Part of a small language model's weights.
Size: 8 layers, width 320, 10 heads of 32, MLP 832 SwiGLU, vocabulary 8192, 14.9M parameters.
Training: 381M tokens, 5814 steps.
MLP neurons of a small language model. Each row is named by its layer, matrix (gate and up: input weights) and neuron, and shows model dimensions 176-303. Each number is 128 + 24 x the weight over its row's rms, rounded and kept within 0 to 255. Numbers have three digits each. A neuron's up and down rows have the sign that makes its largest values positive.
After each neuron's rows, "fires on" lists the tokens most often at its 100 highest values on Wikipedia text that the model never trained on.

L2.gate769:116131114125106132070142144132100135157091131133147087173118150097123140126105103161154151079143142100135139065127170135153151101120100144119106106111136122133147103139165129101086099109138124083163119116093143149129166109165127162156119110124148109117110105144150101159117128131124143158100112105085185135145153186092149113129134141103120091148094142131132102112134149133148091135154
L2.up769:120098122101089150125103156127123119143120142146111121154128165151076106099148143145128118138147119167144107127109151129145148111096171121112137175130160127102168069085164148115122137114153095122137080123092092137121121117169123164092126122129166095135103121107156110104177141131107083137114127132109183115100120146120120116118116102127124115127124142096139153105126126100079128117144
fires on: " Y", "ship", "ry", "enny", "ence", "me"

L2.gate240:150158139133157136123109077120161155104140125108114119102178147129116130108138145102145107100104130144094095135130126110106126106121126160139130164124129164131172125157138135087127156136109099154152143077113091108155092101166123122156105183145135128149088135133137145125114150130199155098196134142132161173142153149110140087150169112087092082143151179176185130159140104133127115158142
L2.up240:121136142144123121192111136166134148087129145128138120104130123141181104133158126136093127124154139134149082183128163122123147157126129139106128123137159098100101132105122131083136158108177202117145181127143130135126142124100152095142158131087155145131146120134165124090137096130133154174138123117143125117162144145105111140151145164129131126168125126123125122143135149153176092177159
fires on: ".", " by", " with", " including", " at", "-"

L2.gate386:131110142134140146163112137087142103106140162134138150127167168174140137136101085166107132123119096150183081146102130141176127131130112096139134123117182127068141108147134094109160149071149167146156136174125174097111096108120142127149155126126141155163138109150125145139146139113164105123143118118136128139084150139120144131121149119136119114128088126165183127144132108079098093085128
L2.up386:141105107110128141109110106133122100114113139125164119155175106119093140156102138133127165173090117147122096150125156152165166144147153130122086157088131142142115157110142100126141131172130120181114115177101118097105107127189116111125127132102125109146147139091164100127143141125181139145136075112125126099042099174161158107099112091113153118105146088150176086090088101127122158141126
fires on: " of", "6", " with", "7", "on", "don"

L2.gate413:150123175149149114132165133144151118148158122124123102162131120149104128115115178101092111129176159132127134139140150131130103160133106143160145123127137119126195148131132104122087088120073153126149135099122145121141103103121149143128132145126111113121126101101174148136138155159155086142114122105102127126114132128136118170152154155125134125108128177148135145135139109142145197143107
L2.up413:085089145077136168144143127133104096141139172114110120119090121143098167131110137107145149086175157162121146186111138126105115140147181129123130127111166132101108135141121138135107117110146128117120091158174132120117077143118113126078146120121151133121110128115171125132140134138113126098116174103122140156135102126116106112173068137087137106142154104126107128111178124131116117150115
fires on: " The", "um", "9", " G", " by", " Fu"

L2.gate101:112110142130082124142127129118108111119159140100095160141119140148107112100116153057142148093131100098107075133132101126146159137107129107153115153142151138109146129106127123117146136131172114126131142090121153104146135151147151107140093102137137136142114142138119056135097142088117167136183190119114132171128129151111120130084104098122098145113118107154132148109159132110176153183145
L2.up101:137124130129133130169079156123133118089139108148130149122125148158135097150104083097114132146122149105133098130149164111129087154131139099104106146156105108130102152135118154116142147145159150126115150162101133131159143122115135083125140135202094148148134142112104084120151126175152125111145138129107118180158122114102106139127099107169130143121136142122122142120135158132108111111120
fires on: " at", "\n", " At"

L2.gate480:063085085132085128149120126149123128120112130112151130103126125135125162105115111100161118133136120122128126123105062111168125096118099110144129139149152100132136122103097120137131118119110108142171144135133162111146120114084142163138123139098131095180162079118080123121114130143170141138170151117113170167113117112087115157128134141111087112117176135123137172141117120129136161132130
L2.up480:120129119123132119091145122141087095100154159134163169164143136128146121088119160104123115149142121116101154135133112075102117107095101117118141148102110083111141127092127133116100170134110103159159149139112126064163116165096155149113132092199130126166132129142121138116118127099103108094146149150123130108120129139153124133116155118166099141126136147114098136105116163124103152129150
fires on: "\n", ").", "."

L2.gate800:125147111072163105088064101114157108097154161146118126079152165094128093155117137090154118159140139092136104108155148145110111047142115115165153162141150118180115115163165159122125076098066127115138120105130173189141131108143125099136109123119139101142165122137134137141110144091141140129138178147154122132103130129137133118095166122120138174143060126144153154148150120136144114151144
L2.up800:128106110127099116136108143107126122162152144118078090116113177134081071131104134094136074139133103101153158129123113137165140087150063110135098136121154152108099080165170107132135124080174063130088119144125094071090181112100114132175124095117146098139116147124112156105163135140132143129136136131143159139116118167097144116071110104104121106164132133140102148133158134133163109128081
fires on: " as", "7", " at", "c", "d", " named"

L2.gate683:098105134129160119164121124111144112110094171115138163128171146095088118095124148142152112146136101183132105148115156132178121132176154136124120135124135150126189144116142142117130141089133080168115144135108176094159143136139157146104137140083179109175131154123143147161108117182146140166131159141142154142089139151120137164101158120156149125090110107123160126153144091135131105178175
L2.up683:129089150107116088168122116133114121069154132119066180075140158125108096154133136110140122156140145139099089130138132115131127098106153146144134155122120061118094138124145101136166167148123127141077119094186102117112149153110109165128145144096100157120133158112178116173131128174154157109176123137152102120128156149091111137087131139129126138151099129142160099113118142113129077123105
fires on: " as", " when", " of", " at", " in", " Penn"

L2.gate767:178087112115116140103127110180180159088147106159105137112143121123100129146126167175117098175128121130153097129125144137144136132133116147125182105108122165150116162089099144145107119146111115137114085112135123109119132129122090153159129116141161125103151160144112162132123095143120133123108114145146135120121114125124148120149104138129104086133112150163105124113112148113072117123101
L2.up767:146122152139138117129125123116087114066146125143163126141119113128131132086133173128126127120103122114133116136131117094127107128098091129120091135105118096119127118172110162151148102118124137129081126121171139114120088114082149125134125144096135170135143114090145162127075134147134134131123132106132138151089106147142137125087126109107128130137129117132130169138084113139111148135062
fires on: "0", " K", " St", "2", "hal", "qua"

L2.gate185:145115118095128139153106122115142076093114135127144124135123121136127124133089108128145106117100116163116135163130095124144112129125156123116121100146165131088118111158091117111127159158127156150149118112116168083159149125112127167149164114097139139162130113089126088133128152102129116124152143069132120173141124072142109124135115147084133132143138115162142120140091119117132120112114
L2.up185:138121089123125116137134111130083133098134142179141117135159116156110135117149102139129112151100127154112116171126152115148117145101167081122134124097109089119129171121112126151124122129169100125121135129140072135102151133118167168151143134120110105159154155086118122135138165143127153142145135123147128076101178126096129188093131089129134124120134143112138134131103125080126145122158
fires on: "==", " of"

L2.gate812:105123140118114153150142094135114161161161161166131141129116130104169105091129117130103107107134105110097122159087123088170094119098128126106150127135142171114135077118119168122146129108115107118129125149144142151131115128134134131130105155132121127108137098112086128174110157111107109120087151080123103176078160104148082160123142115100091084102159094143145115089138116092087081078121
L2.up812:138125086142107128122120132175110115081128099142146116105086142095092171153120106152165115134112112107139141134101114165104137154103111122160174125116129152129177154153154105116116106101108126154113178083126104121107099146144122097114114162131088126120090124163138118088143102155112139111161108142134182107133117153157114148117088151162148173167176164122126132125118184140154095136140
fires on: " two", " of", " three", " four", " five"

L2.gate634:137149134125135121097124113122123128139118144115142134209153180108158168186150102125123126146148101147110136133106101129105139136153105139074171108131148111145093136123111156130117090124142136131099157156141126124149157143126153140153159131153135133102090124096099141109139132155149160145106124152100127141091128126147127105152147132122116115156106144159150144122112103133159089090179
L2.up634:126092131120087139130148116122121105066134151144120135174141158115099121071136125077150112110143116114132144147090157143121184137121139094154113143149131122123148134116114116097081105143154126112127151121128110138123123149109131090099150115115164141144138155118147117137106098152122094161115122172147096133116098147121128076131151157161128134121113130097108146174130174130125169119125
fires on: ".", "\n", "pur"

L2.gate368:131163129116110163170095090149128108079098137088144141119094133136094143137113181124147136114117141093104130149142112108128130150150097134091150152177114127078142108133101127123120149135087128125063164095156135125148115076155119143150101114096123104152123153124102107162144105138133123094129133073102128151120144110147124157114112115158070156152136173136112101136146146082107109122110
L2.up368:118154109163096124116182134130160126153103131112098121154115132139118098152109116120111176108127127110128124122128128126161164121146129150081092137133187105176169171157096116129128124110129143132119155119094077136165111110173118137204133124118126107147141151154094075133119131168130130097128089112126106125116122150146087113120098161136137142117165120108120093071152177164068130106137
fires on: " public", " brother", " around", " information", " in", "o"

L2.gate87:128125111148141124108138146106117101102123131146077104088117159110162080126104079082197105132156132116130130120086144151132103111142106135144117184131146128125161183139082135128165120146114153089116123130144152112091127096121124115151149115157126133118137118155146131148117146113141105164142113155119148143153135152096150074086114130160119136167142137176159111141137101116118134151114
L2.up87:143163090142148147133103121117137124116118112140129149081113142123115143108124100097105090159098111125166108155142130083131088136147151093146159149104166121099174068126136122130139151134154139089098109153111175124117127105109120100152143127136111118129139154143167110143146142106125110146101130126113129172137135115128134145087123106099123115163149106169136110124151124130121121152118
fires on: "um", "te", "4", "op", "9", "em"

L2.gate189:104116119125085118106135134130107163151141106127121123132082162082153134117155138141090151090153109115215115122167125123169145091089126157144083091153177108127129127104120128106144096141088134123148161123103066161153132122122126132153126118136132144130163156110139137158107134130099114139110104129145111120123118145122160141111130173155151163121113116107090146143108153164109127118105
L2.up189:154098131120124156109129100102084177139116119166083135101053144123128115133151099140087129147121125123176114144138144118153100134116165110149114099120100160112141091108102157119145126113104122119160131161092117124143137125093124121107143138145152101140149113100121156132096146135133137113123076157135167146109113140114165146122099144152164102136069108173094104132109119127080118119117
fires on: "1", ":", "wa", "ko", "w"

L2.gate387:124101132106124164123147126121161142162129110124120112120183088123154159134129127140067107160127134190133160100085121139091131140121119158030136118111085138176116137127150126130118131114129127105165106145131126155158135116120122106182111164126174119130142101091163143113083156122142134113130087130154185128117119077146136130181154133090130115120151106145138127133114105165149100125121
L2.up387:123137147164141156129165129162156136087104169171173130172142124133102135129072109150123166128122128103131103091130097149119120122109114135124142148148112122130160154154113150112136092116119104119126135139101130098124049108169136123164195119144123100098115131132127096139090128172116100116142140168143131108098149136120132123084158112157140156129139140095138144127175139114113109100166
fires on: " by", ".", "–", "|", " to"

L2.gate798:097107119130138093145109149142129154183169127117143135106166141145119085112138148153081118143148102119150085135070115119146080127114178117141149131146156168138130106117140154132150153101131086105119170125167141115174103117099119110105135137097128098103153158146126134100135135125115161108151115107122104114126124120118113122107124115109145150112156064149163100141111109136088115161162
L2.up798:082096121114137134129136120117134123133142159123135139096062085106135125090092133139106148152123134126101108174081110122155147110152183111128091177129143189149133131103142162124158115111165132172132079147115134158127135153138134132122132107084145093090149159135120109124108090104129199138143091089136149126158127132116119139144119134123125142135147130140108088153123115132125129077143
fires on: " they", " We", "I", "We", " players", " artists"

L2.gate351:135141132104097159112168125142144111158122144071087138135123104109110165160130149159119151097103116158136089127166129111159129130112127131131133125141132125101115160117100117129115122096114083126094085147095165159108102132151091138119130095119084137099125144114094108129124088122110106111102131091117121137157110131144139161153122112151138130118098152146098102180105123108095107107117
L2.up351:146123123130139149118110140118128154154110106148145118134094131130136188108130193116105109130148113123138149116124113156101129156134096135142118103095100164144151148134152113134125111139147155118145140150103067103148126119166143125147141105133169128122130110129149116095099127164130121131100103120129143123123100142117130118133156140166170166122061134124099123107109147161121173144111
fires on: ":", "hal", " •"

L2.gate103:077104099126122149105081127142136124157136089107097129099131148104093121111118200138117130135142148153106144137125125142112144136134122125165133117107157116170123142111118096111133105081101110099117129133111157070154083185133172159141142145153111142128108124155136091087117107136155118115088125074136114156129137093161109129159093140145161167082192121082082113093104108124121196147124
L2.up103:145146127133143177141127127131133100127123133146175136112130161149157130133117135160120169114130128151115158148116130171132128156143126118144114091093136101115140159166148146106111128159107109143129140128111131109113120134110145110122135127152107135070084137157136129134122081172090162153102167159165165088171140146148153147145100151126117145142180120134138148118138132088155129162155
fires on: " to", " G", "7", "9"

L2.gate151:148151114161131129106155101138122124158165106148125121129112137110104095164117138127152088121117130125144118148127161103159163088114152115142110114143138123128150152119120134137138145124156118146151162118169120128109138132132112103109140131108087100123146116112142115137128098156120091132082104199151117151149133150108135061087151136185088088111102111150142117063134095144126096146143
L2.up151:114159135136132136140138138100148111123148129113074154155127130112047162111142160101162155099121160145155170139145149109099132162151131157188103134107130117110123099118113109145131129139137095132150131132120165144103108127131126098140141090127103107118154070131096114143094112121098147136153137103174153124151111079148118117174144176123171142141109150177115091117118128117128166140121
fires on: "9", " a", "bor", "et", "te"

L2.gate194:117107112132108122127142100137179166107133125118088103099135131126123145143126095096159123151144169116140107110125128127119124061109107106153146138139148136103154134106081111122116111109095165106139183098101115176135119130152148153117179184109108090176159144157129130147119149150120143095103158106158135141164131176120056154103105133127143141125125116147107144135151136152106152130123
L2.up194:117109107092124124147108120099085109155133130065131111113134192123157121199075132138138104121105101135142111184142111147122100108127175108159116115192139138093121123152148142156120122101136113155101123135133156115144114128116118120139121115167148142121141137150128141094147130163169147149164173111107126151159138089109143091121128123141138104109117104146145177132157115127106128165164
fires on: " as", " As", "it"